{
  "num_hidden_layers": 13,
  "hidden_size": 160,
  "num_attention_heads": 4,
  "num_key_value_heads": 1,
  "head_dim": 32,
  "intermediate_size": 640,
  "vocab_size": 8192,
  "hidden_act": "swiglu",
  "norm": "rmsnorm",
  "norm_place": "pre",
  "norm_eps": 1e-05,
  "positions": "rope",
  "rope_theta": 10000.0,
  "rope_fraction": 1.0,
  "qk_norm": false,
  "attn_scale": 0.177,
  "bias": "none",
  "tie_word_embeddings": false,
  "parallel_block": false,
  "init": "uniform",
  "init_std_qkv": 0.0462,
  "init_std_o": 0.00907,
  "init_std_up": 0.0462,
  "init_std_down": 0.00907,
  "init_mimetic": 0.7,
  "optimizer": "muon_variant",
  "learning_rate": 0.0127,
  "lr_mult_o": 0.963,
  "beta1": 0.9,
  "lr_head": 0.00876,
  "warmup_steps": 200,
  "schedule": "wsd",
  "decay_fraction": 0.49,
  "decay_shape": "linear",
  "final_lr_fraction": 0.0,
  "batch_tokens": [32768, 65536],
  "max_seq_len": 256,
  "doc_mask": true,
  "train_tokens": 428200000,
  "max_steps": 9390,
  "dataset": "wikipedia_en"
}
MLP neurons of a small language model. Each row is named by its layer, matrix (down: output weights) and neuron, and shows model dimensions 0-159. Each number is 500 + 40 x the weight over its row's rms, rounded and kept within 0 to 999. Numbers have three digits each. A neuron's up and down rows have the sign that makes its largest values positive.
A block is one neuron, or neurons of one layer that tend to fire together. After each block is what it responds to, as a language model described it from the Wikipedia text at the highest values.

L6.down87:473460576475570495403554560512532469525497548509555467469498476579488488543488553534444522424423545525497420572498471509465478454541528469497510488522508466511471443557540564489473408496519488507484537520530498492513518529558535420467453444504502537525519518494441482517499506485463502428499492474442544482470502487539546412532456462523475519503532459531502605455472489485511524533583536541511459570501523417570482517456465501480477507502464484477492533508458480454619568485515485
L6.down152:498478517446588474467541422466483471562440484484469480528521502494468493472481502430489504445604452462466530530485486482478516555512544489439526566443526542504482530570566475502547472504486453501502441531458605455421481515568587469477478495497554494473473482410539463513545494480492507449590537464466563454500528462505439501487445478448515491555461490541442604478500562519504492541525543526586501513494459483515477500548496488463497472464557497534454462503504470462558562504525519
L6.down192:539517452509465523456512479480480494497573520525511517472430468497553500425529461425433492522488456539480508511514520532557475575499470559507529560582498487487505550549518455482488463522493483529496510483537501475512498466461516496491526424403444456511534420531415545433538412524437530599448454510494484462498473509554486483543513445491525496535537564523562449547540488500483452503514495591546495481486504480447542480569540424565548479421447558480540488469493543471463451503479464
L6.down195:475469559473448499467466506501456509534573472528484514464489453458454483496417454443478498468473560578430472489548474422499556509539431494455416508510495497420481534486481552468429419534516511531542554445500454485535544467453521484535492480438473452472485492520420510485502548447520507507494507524495468491473475465502494499504440448495497479613486511586515629519489424468527589412512539486495447487471497522543454457534536479521491488502528555472483522509495444459509501532547538
Description: Wikipedia structural boundaries. Fires at paragraph breaks before headings or new sections, and on result words in election tables (Labour hold, Democratic hold) and infobox field names like Relations, Awards.

L5.down88:524469577541555536599456507520444579571529525462536511531438477508530503626523568487428498528495407513524513551493445528475526435472460496505445557516548427518534535483449453559496505457467555594550588523515509502508487472527513539518472513530479466476536526431502446516482474502517464497573533502459510497492425493520513496544443417516540432455519467548515576498499523487469491529534486473493533572464470503468521463477524457507572546527478506503454492499444484540510522470494536
L5.down111:489528513555471522422551385488466428459477492479557512465471555493543457492639452420492529527525515501466541438518528487499449440497597555600479454512537513532476546517512501572524507512559541425481461521534471513432514510481514515543491486492475483460508525543490499488482449544504470506458470490467472442510541495477518503491492493489500454481469458493491506553492513542533552458483534533530492496577543528511458530445482486535520521475557507491491457559464464394622554557489481
L5.down128:474477516393458528461416471479509497531488460523509499530529484506504523506537522590499433497486532478493552505474513453574500472535487516461501530480546516491392514479531518515428489542448487434477609520468465489484469510521510507480495541513462458508475485481458548494563563459490449528504489549494536509464460517509457481559520444403409547542452497558465542521539511459452491483499497552421513509561471570491592477550470539454510548482509460480533540544468436491622535498513466
L5.down157:594499455500449494607581543515490500477537551554457465465462526438524448546453441498472491461484503494479473451570540501477486531505540516530580458524491460508483460522455437463520567451517451472487518486488520498514440471474482554516524564528498416522467509514510585396523467470503454536470550504474537531482435449507445475467528528548499483531534471517517531525404483540554535507533466505518515617500473552535527489494498439510568536557444501462474470555487559520519566485527479
L5.down189:484534569496437562531463563553540534536481523543545529516522510470499568514487523556487512505472463498476515531506442525467479510480503479461553511467454455568515505518449468498445501460422565482461566357502423519475511487482490496526465500429531515507521483494491456467453541525509468524483526507417514567512513501517441596545475495533472471481566512489513480448506545552496427466550534487506548535520440512525586547584524491484550490454529442579528507523480557513553403507514550
L5.down243:523498578531519557483462488534414476488494524549443428525450532404483503512530521520490494486588480477458476495464521509499551468537471574497510500512530494550462448514520500488529467495403512496510444445491448541515512506467549468511508483454467512527522537516429543484515483531470509545435504474514479505512377511487503530480523522492467503534514509488595558559524502655543428458558514493520508491476492585523550519571526516594506529590498479498436489502449514546489562514500502
L5.down248:520510502427454520427472502448463455473463545450499510526514489507493497497542531491486467687519480456480508502463505480548593481408458484425508540479499477515460566410451561511481464489494530468416547517473507462487506496504514443547539570490527465510482442475472559519474542483514537542458496436513535550482474521511451531471574419432490509509492532492458508446518493479483505478542511507469496533433497526464576523493419558504498526505519418502568498464470528550517506459540518
L5.down284:460475465480529554558509461532446490497525514463493489427536525593476544527524550469471582537514542498489578497460531510535583567466539500484518515534492493527477547427486455506524501530549456538457542516436508533415449488479580509447485390541471533493532547521496533536482513502510496478472534496519536589449538441501534553409508547501493521449460486460515491539566516548424562538476514465502479508459524550461537509459468524543470489572541500508459563559506442532576532510501550
L5.down290:497494492491514421524573508502453529510481515485562475543508478527554497586494498488460561450509487578561527540565485521481499526476488536606446464480460484529519525433450533521514455560464514458558467488511506498468503483599467542469526505473470520497478567433511483559462566458471540507586576473463505470455544483543507393438559463421552460508568440565505503518497528447547548437492505525515499500508514485507579541444479532541553497519505503491527464528478471454539506537467552
L5.down417:527584489501532530543500504553466583479487521539517487430429448519495469517445521469436448478410450513486521535466471486470498485481565553468531489526437521540520524487481479529521551488485387541481472466468536519518499445464503532433486500513484486518506557511489464485456467500483563468529467536585454523558504535440527455537552506439517514489533551492442464478543443519580477497551484479510441424588428487486520481461562449491560450497511524476549463480426576469421502458529534
L5.down475:503482536496517506461549467513528467450487506600486548441501455593487498455549534517452458517482494535466484512526484528430469553537520490535482509465518516566379505457525527513507509492527536533548428493513593502489540514483493481400553550504461505461452555503478491493536543532478479492413522468513511491447477580457494500494578543492538453497418507433511510542454507457499556548483511478465511486520395492452558450471505449440519599508466485467573447544456480478503537538492526
L5.down546:424533454498480484505502439455527501524510511513460445478486526533504491436452494479514525453561555562514480495482458600507491490536470523549523528475551434459534539451488458512410564500518505483531499483491435564598442484497474530575523539515477525512453510418510520463513500497498523452485512521457504538521475455591372471483548425541511471437513441548494498473508547451449497547525526433546543516527527459476529450504567465526444503503545519572464433509491484471548510549575512
L5.down573:529426520530465437593491427509455498472504522482461508536489505510575478555485511549498531575520486543491588532498470527519517462442485452534484593528486519498466568563504447474524481503519527532480523530473497513532484562495502512528556499469464487514475601511503449543518438590484466533533456542581446461480510464485509539503497515469443436466519517620436601473502540490492520520548533444444487498514508592489508501512549468508521609536481471495431541525477502480547506521530512
L5.down613:512495514527416478513512492509412529506525514447550491514479516458541587466501471581484549512446492443451470496447525565520471488507562457481503479462506531505519488492531481523528562478515525534547523500511524501477545509558570443504491582475478516518532504498472486546504511518512521559440453541562460547490556505539478461464564509509495491530565527542567453510521504525504611390490476466516509476477451534510474557472512533600482462539486587416527484566521433516485412410463483
L5.down619:459445517505523479522490490541526463453522476466519525466484456444465593437371482533502477469563408498568533474485523516541477511522436485468498482521486513465459494483473463504489519529597466540500430524562518487457486498553432565460476441476514479469500507443544425490474418519460499493551533447545561519463536439523477499490508427452484565456467509484530512485551509447524466496439496461470504497492521537508483477477525497579593434437520468530532436430571548513486470486525460
L5.down620:503463511407555482560545518550524540451439456465550454551529523510556481566509500497522537525461510507553466490583500438517436541565532537507489469440492525559505490568518439517547487490394529474523563455518522511456531482474479482407512524559457462499529495489470525501467461547492491511463566507475497479478510431481518531517495582522502421515521533535461536529438560492541515384494516387528443461498526458457447503484527502423543509539480518513479459537495473544557517476493521
Description: Table and infobox separators. Pipe cell separators and field labels in Wikipedia tables and infoboxes, strongest after medal entries like Gold medal – first place |, plus scattered mid-word pieces such as art-ef-acts.

L4.down450:574476537504428478464520569500496512475513499430537523503531531521501502519486494479472429555470522609537539484578436504486454500482523482446566493487431580500499533485479560503475457539480532473453485538507491454578559477501480558627405554443546497481516462432516459493441489511528497532489597540462550518454559442534467500521454494532506579491519486484525492472492519498534454538480478511462491493502483481609529480573478472488485485478525452527487478507484486579533575476504542
Description: Infobox and table labels. Field names that open a "- Field:" infobox line (Died, Relatives, Release), pipe separators in Wikipedia table headers, and occasional word-piece fragments (l-ice-nsing, dev-ice).

L4.down54:504480519525541490519531472469452553546531507494466501440489442552543520532494563512409449507523544469518481551475481479510462516462506523486466470449466461548549542489509510475468524491544558467535598422493536490544433492543561478517459542550595508463512517480525485517446475428460484438548515530421488501503524451488506560553458448577503475508522518528533601572544463522515527510501527508494534617487529528572451503498521477513519549510530497524480469489409439484569517560418489
Description: Section heading markers. Second = of a wiki-markup section heading (==Career==, == History ==) at a paragraph start; also blank lines before infobox field labels like Government.

L5.down32:498481513545521466476512517451509450578511593480524513588539526580486517484481467469528479468489571533515475483478563516504488578567487460504452421502520524476476425551501553422412500516488493526399524513544586477416427544486453501536491454468444469526478471482498498531524508503440552418495491472471524492480505466572519448473454530501472549484509484487553618498453518534511500494448494560555515509455562500522531544504423505528456474470501444501482529493482516481563561472479504
L5.down48:495599551481429508446538535566528499508543494470488518468459575501552581497496480401461552465453461501523564567482541560430459485485614482457509508568504513488487452514528453544467468423513464552509515438488437486498526478453491500473545508445530515480475462550494517480587471462466427526491539471405530471553523529490448474469468476543526537514471455497504491497423446400514529528460509446513497534481505497514513523473526447496494536530503537528506481474500513485414510422529536
L5.down49:448549524477528522525511475526517461471495448494442487507467526378492439565517504462459494531516460470506456557536426418506597457499519463535444486461490532483452535500540483548499566490548496503503487466415473526435515533439503512548514535474547480527495583467517455462483477517445533524555512556509526491417467431461529458507508505547515509488443478531507465512426501505523498453454463557494563450497522452536513484520543446607584593460504500471489490493423513482520428521524477
L5.down109:483559450520567449579459509458560485458475524529466488436576539498525502474522484508513457464564449551539497558477492525510493552494534501535585462559516546559493447508542518438529480456486489487369471512529590492432542552485558463557527491506505400451489454571466503530469526449506527471398520496489439486537469488503466514458496505460555466542501512514482508520468449514540469427494500515488459522541541472467484485482549533559455466534456482493509481593477517474455538547452470
L5.down151:502523508497518466473510487405489498527537510507538503553522477474467506516453500490499466453442519498506446537566437506477473492468499470455501461522572502496493530541520504467501511536527495508521512504493521542513507540504471491469563396556524471511550474362577462484469486551414486480466567490505500472496499461490527458456479488467544495549565497486473644509485508488536509494579532458504443435481498426526508477510442498496502530525498500553488516378514453437636537545556529
L5.down169:517503502521518416512561453496554465407547545515495521459503521548453534514553506517526517519525534451523440495486468490473542497492459486446533454567448470482596501522528615539523514472397478542523441484466549560589506488569533494467489367534495482527475477482503468561494424463504519503539505486528510535497492485486530556519464464468504507519493542476503461448531507470520539424456484507528428486550515511537500564506498538452538532477528468494499552451511501469620479417517514
L5.down188:482401556523506502488453483436471551520516524509518485525460538528555557536442463445464521486547523426532435475521458512550498536527503442473453495447498489460526470470466476444561426497521525523446576468531539484468495494477499547528432510498452475466519498424466474527498451505468491489521546489487519457479449465506507531504401553515512473509517490506481589539503507516475458493502479507518524591528485421508404539507505541502551485490504520579455497478502540416650579558478505
L5.down234:583509476456453542552465505509477516545570520472505480559450501479497490558559525502494581461471530501566524492539493576453470478436512603430524515456493462515482543481534475518456486482547523547520521467470449544559480493548471502525527460543433479482499472530509483549497476457506531498521512498544503548434467535507518578456482389504488544473589508494507559516547528530513572436421454446460532551498439519487482483477438571489477475480472526621479515419533536492508510517537501
L5.down332:477499517473525498488515497520509490489529542517479544537567434422500567508488544531491466538506477568464521508512494460429565504385429539449485534518482494461509471541531471517526502521479452501482471516489524547476535425512514481525502567520509449527478487509500495462396467556492520456526511479502614623497423480571482502557497555444511503533464496537450505561489443488494580541517472482518542472469502524505448484529497445491540476509580496415537539500544509497630465537536505
L5.down407:521592478503496481503530507435506466477471510564538460476521487511489442478445560462504410468483519464549549493564477479516484491481565437435513420532473454474545467434472563451510577403430462499586523475423504461529526510441544452473518502459464451472550503516472529526457572539514500440559502480467505480500489513471495482484540482506492487490482493467494629495584498511575519510560486508467465499489528510476499540528519492533449528534460449433508519448432544452571510455469488
L5.down414:500464434470469551564479475455499502514567485525583492526447499475536507432599542509556478580423468414489580499471450467463486444456532471472534447420556477486490600503467575550527510490524512469471538491506553538524502574492500484544452479454491513427579481556538495454463509456443429445531458564439563543502485473488508491506482501496456538498539503457503483514519505483521512547552562485556535521429477532486492525569492534481531508464527459544541466461495496479462522544501471
L5.down433:469441492489465432554442508573547517486524493430463410498490479515538534500471530499509551420549441480507552552467412490406501504529520456493448572521468537464493488498443473457454426492516469505444505433486482420566486474576471535467482532505457458414475525544553520478435451530520509425524500479472518538552526540502517465455524505518538445441463461440461541470518572491522531503502500471508521571483560483489511510466497487559497562467517508469562478463565493472470505427558505
L5.down458:533467476439444446506571444532449475577472557488557549464466462504572398552488461497495448476420493480581452503516536491529557481524505488475468471516492491538537548501513531470566488541505495572507487431522530518530529490491532516508492508475478427445583483469411448470478478465494436488478480580526471501514417502481498480507473503496501432528540480507457632484549539511518441503465520462544513536551487549483458503482470477529485500551529487513467492453425451522537552506407470
L5.down489:546430499457471526512467498462457482486557525524495584517505534529545516472480521473487538422447511483524450522615464494435496500511479458470485484554456509431560525425551515502515537454487457507552510489491473479469534528471526474404469520518506499509515544446582438467521530492535483446463535562506528410514465493590537488463471464561419485411552515452466566487508475557469485484528503443472470577519509487471487537554501520521523512530513481511485564489503523470641511538511464
L5.down549:502495432475480480439561500489533535583523490574536570427535459462525490503510523535503528581477455528493491495505486369482503454526435513464533501502529406455508472565457494452506536502549491500528493498510512479514470534478523456542479493531482494559471539534550492528455461495528490513491511585574492530468487476464506432507460492610540529495508504559489615463478451495477567481542521484501533505535465528518508516546454465517509485513518497514525516503530445448661563552543477
L5.down581:542482482499505453532517493478527498513484526506526474486463545406548475440456520522485526487477435435584398419472520470523456456440575479468529601498532486526368542474583525514494468512490453467505502558496397530490516499534536449446497526467496496536502465508569489473516487454535521498519531510535505545510472479541521471528485520544481497449486457501421499514505489527459460504524527496401474501507468488555530481519447511517490474564464492500536478622472430499490585475542559
Description: Paragraph and section breaks. Double line breaks after a sentence-final period in Wikipedia articles, plus the second "=" opening a heading like "== Career ==", and occasionally "et" in "societies".

L6.down113:441473506391421504499547519555418488485506476555525526441519466499521477456421519413521517489497571511471479570519444527478531470483420421565517507450487522497542491546458500428564520503496474535577538489464504538490497499501386537515478481525573519526533493465479445485509531490527527506516530504535482577486544453550457471530515439599499516565448500498454518471522522483485456470532481538441480417505509469495509555471563456441528518550512496509492457580498467481434476507487532
L6.down194:445551533502486486466553502530507530438503558478528489544496466453544479441450488516492452479527451503485473479501507432485462509506590485544491535533490556534472523526539505475457471503481496539505505500461489539456446510503471505500457491498476606404478606578544499524538515452559445457457526526511517483555550553509515535500411499514521464437481473542483504452544527450561441521506464487453497451494437503485501460569471491488417513579487462489437554517528485538387426581551495
L6.down343:450491571506547551456519434447479471395486499510477524545429552474433534462509484458472452553467536484453475514502423509510480522494478479549507596531508520508442494450506469515460544544493537482451494464555473468531467587503531424489460478516545511558551452552491508440476516514550508452514535471406476475560489420495516613486502502519494480515517501599541505524476525579458559500482496481546528507550537492451508533549541465536572527482435532467501473527454535470519572507507490
L6.down344:487529524473498516500481560493524500505502536508491500553547521482505478464451508467503444449458560557426423455525427459422513493493391510482508482478454532452499519524483510472546410490507467524502502481432521495500455475484477526534491525514473521413493506412551493528467546480480501549353535463513509549481505476555480541446507433565522505538479480425505614505445536516461436463517422505502487431457532488482480536478494468605525494471562531558521516488508489559495506529474536
Description: Table header cells. Column header words and row-start pipes in Wikipedia tables (Pld, Votes, Position, the "|" before "---"), plus "density" in census prose.

L5.down55:488510468483471428456555622478565514434489487492509478467541543546522458460447543543529449561617501581581488547520503543462456539629488477550505466435432517553549511450523498500431525476473562390541468498500488546515469493490512520467497525528521501518493484474544522498552504526523532511471424503494437497491489431559499493480487510509470508530512473411476569522551434528527486492523497538497494519487501556454488492510460526503535447502474502508434490430533513508532497555509451
L5.down104:494477528554504529529508474475553493472466496482471532467528438460500501462452486499485466461439507504426492572563465530511482503525470532594467446494448495421433483546511546445494520490501446488511499501474562501447499559500528506467497553471494444543524540483505543426531460513458495454501554467519434519564489513506501426488470578525466490453435543466481515539601493561491484507440511431489427506534480514486571584495524435621486537571511522495556495472516479437489504489603517
L5.down133:534453512513507594535514531555487532444509482488472490451460539570556511463449459517506523440461496511573545565494533580480473488475443488506461600526557488541505580412507497504456498516590471420472502437480478496539425483546495483483454498518518507503434541465545534485515480511506537512476437546547437481500441512545470540441495505500516473458535538528473502480506448456447525581523503569444444586505455521505537509544462441476509590493499490492555493476463524501554565503545545
L5.down196:479453527401520469501475428520511462532465436522455553449527556539536565438513439446492534491494562538503496504479456526490536545533479492550447535561484545587417504465550554477455482497524551542539486531547524556528498504472479503504487489462521496510495492524562480480515541531508547492548491471514439555496565536544443448458493396478403466471476532433544472536446545486494547505521505450543473505481532450446469537519509486488502453470531566505491542475426479461391488582509485
L5.down219:437547477567497453460489449522487484448450554541493464508513526417482471463587509488480465568519523498455544466540516550537449404445469474582532558481469442504482481483527544534499492454538543423442503468426489485472538549474532495540503473508466457492525499548521529473520480494523464536499469519523494426498533552499506483521441436495534492541550444559513491528486516495512491540512437473478473515501564419499468507433526520462511536564585517482482478490383583441549556474428527
L5.down240:485439523427489456490504527506468495507542514518444523411524485581544532443483409592531446441456535491541566501451472537539483482549434484534573521532435444498531495501528482462501449546499538538498463576521514459465541482574551486525515442494487509489464511492489492500525505511535475436511475567493410474512540474565497485424503527544539472459472482526550607505505476561481537569529472468478506455502508437549489519498489507578465567492515589472510442444510517521497492532454445
L5.down279:478514552466460492496555521424419455543490472551490475424461513471589486400511548500496479615472438551500507558559424516487531494466464488509469433506508514458523567506485524480503435511508478468487507517511473462507582488531484500518542494461582495534463549491502527474506493537452478580535515472546480438500508413519505501453454487524466550518584532438544451539406538483481552551489509450521555461468477471501561513521516587449482551480467456520471499467453540506519514501510556
L5.down297:492573530483476445562525468429546549549548534546520512511487500418465531524485523481488513572519571493500575507540505453457488464479484435479518357540453522480428537578555489543498515554493491484490507469486488523515491518475521508513476487506468475484553506495499570412519427465520504457457531440492499554440488523505502524528484520510550459516469556513459575502543509516514474493548491422444556599548477498474486476453446497509504500514544544507473504560515499499648522495515562
L5.down355:535501479480479514503506549482528522436441527440499444480513499450462517550550438539433499437448492439469505454537541444487437448518526508423539503443549490433482561518549396495592439507516479489561489528528451531484440494497556550536472474507492523516508515440501525491534455577518479465501533506503475538472470486477495544520548520490502456414509519564554432434549428539517518487536439495516497492431524432477564494448528452496521513407540501524445493452545518499415464501530508
L5.down394:480530558479505476544500465461479514518460440540493460435510513522543522437499472485457438468508526513520546488517525433525592504460505453415541490515565490523494527503450525427474458454513411525466467508489582415484475515488510450510561458480583397485464510529471540500528535531491576506498474550493537500502486536501458550475481511528475564528344492526460497499520480511586432478419481496540558568515550506512517485481493533427466513501512522544529538531536481568545525492501521
L5.down459:499524578463451479528486492464478521553557507529504483509508454461477559523524509438514471508436522440495540566470449557553534425500500494432428485538496487488451487540455453515500515495455519464569500540518511514487494523486517579500549507463548460521413599451625501500460502506479490472543534521520524488515445550469454539477562520558520555481491506482521482477456536427551435528477515474480492484484486488524452551444500446537557519356537468502528520582568504488476517495561484
L5.down480:537566506493510436512536494580512538491533535471456537441500487468482471485512471533462535495462484562484573547415443439494460472522520475549532427485518458434518513500479475477510490472474521537516529485486465505517514619490516539551483413470499532418437553490496547536520550459473500499494481404456501454412528508482493497473458493483534475547527554499455441505520477433491546417522496521454432542482469486473569583482527494487468426532464488470504471495438530550591543455448450
L5.down495:484399472563552517528464527508545499487533503551461538530494420493519492484556500465509501542555497466504459530451475500476551516449423541596575488460491566479526525488461434462523442483561541427441505454480550472536520480530468561563443460603499497468498499498431574495538534530481468496513472534507497462536498471475464497516514446478502503451578499535459526496558487529390494502492543567483434495514500463450563468533566533537518441479447464497500501523488488523474530562563558
L5.down519:511509533549582475513473564539464467468473439525483569448531511484481498477526562508479430480522467481483457490568456491451543523491508537609527453510499518525522523509476484519517507530575522450435486585567459462512515514508503507536472502404514472430512541462488519559532445482537429557507479457568522517488458497504424401433475535470496522464548482515544494595555508507501525452466465521447483501612496511480452460525523523514490454548482424491517441514494506445565534529553507
L5.down523:500543565478558556609505485532486370490477501528461509524477476434549536515488581527484458566544553541465444450444408486492493569454558499519480473535513515457548543492523500489498472532516512508496518467432536457537521522491496551524517577478562437515481533533559527486548445571521477502517537512496485531520449514537579535466452415540466508435473540438507413505534519470545537513473491487460510495524560512458502492495491497475532479552500515574540441426440488485551490499470485
L5.down595:577547518441509509423505561440463509451460514538541486513418546522504534499475502546528472512549579507458551548544425556575510542447539526564543452428517523445558505468532453456465531561489496488509520467456520447464541461513506431527449574507521458524529486541560468468461487457437512511535570534443477565515464455475520475514531465556545547492432533463435553490507533505563513512474520531498529563491466502484534569472522455535452463529490479479513489431514557519496529545455440
Description: Structured field-label tokens. Field names opening infobox lines, table headers and article-title breaks, such as Born and Release after a dash, table-cell headers like Pts, Title and Mean, and the line break after a title.

L4.down223:473511434481568485529449497526534460498419521520466483461405484494501511489553517560473481483514448545469436528447467482450496585499521497525524502377515500450442447496574524541531491538510501506521456481513486462519480549505434487454489555480591575434608505435485612451544517474472478528553460466517522511492457478493482469504528526548476523527512497475467513509487447471554515497484487496501447492488414480470544508452505525486488460526453410549506450498518507498581573526427489
Description: Athlete medal/career entries. Tokens in sports biographies and results tables: medal after Gold/Silver/Bronze, table pipes and placings like 6th, and for in played for the national team.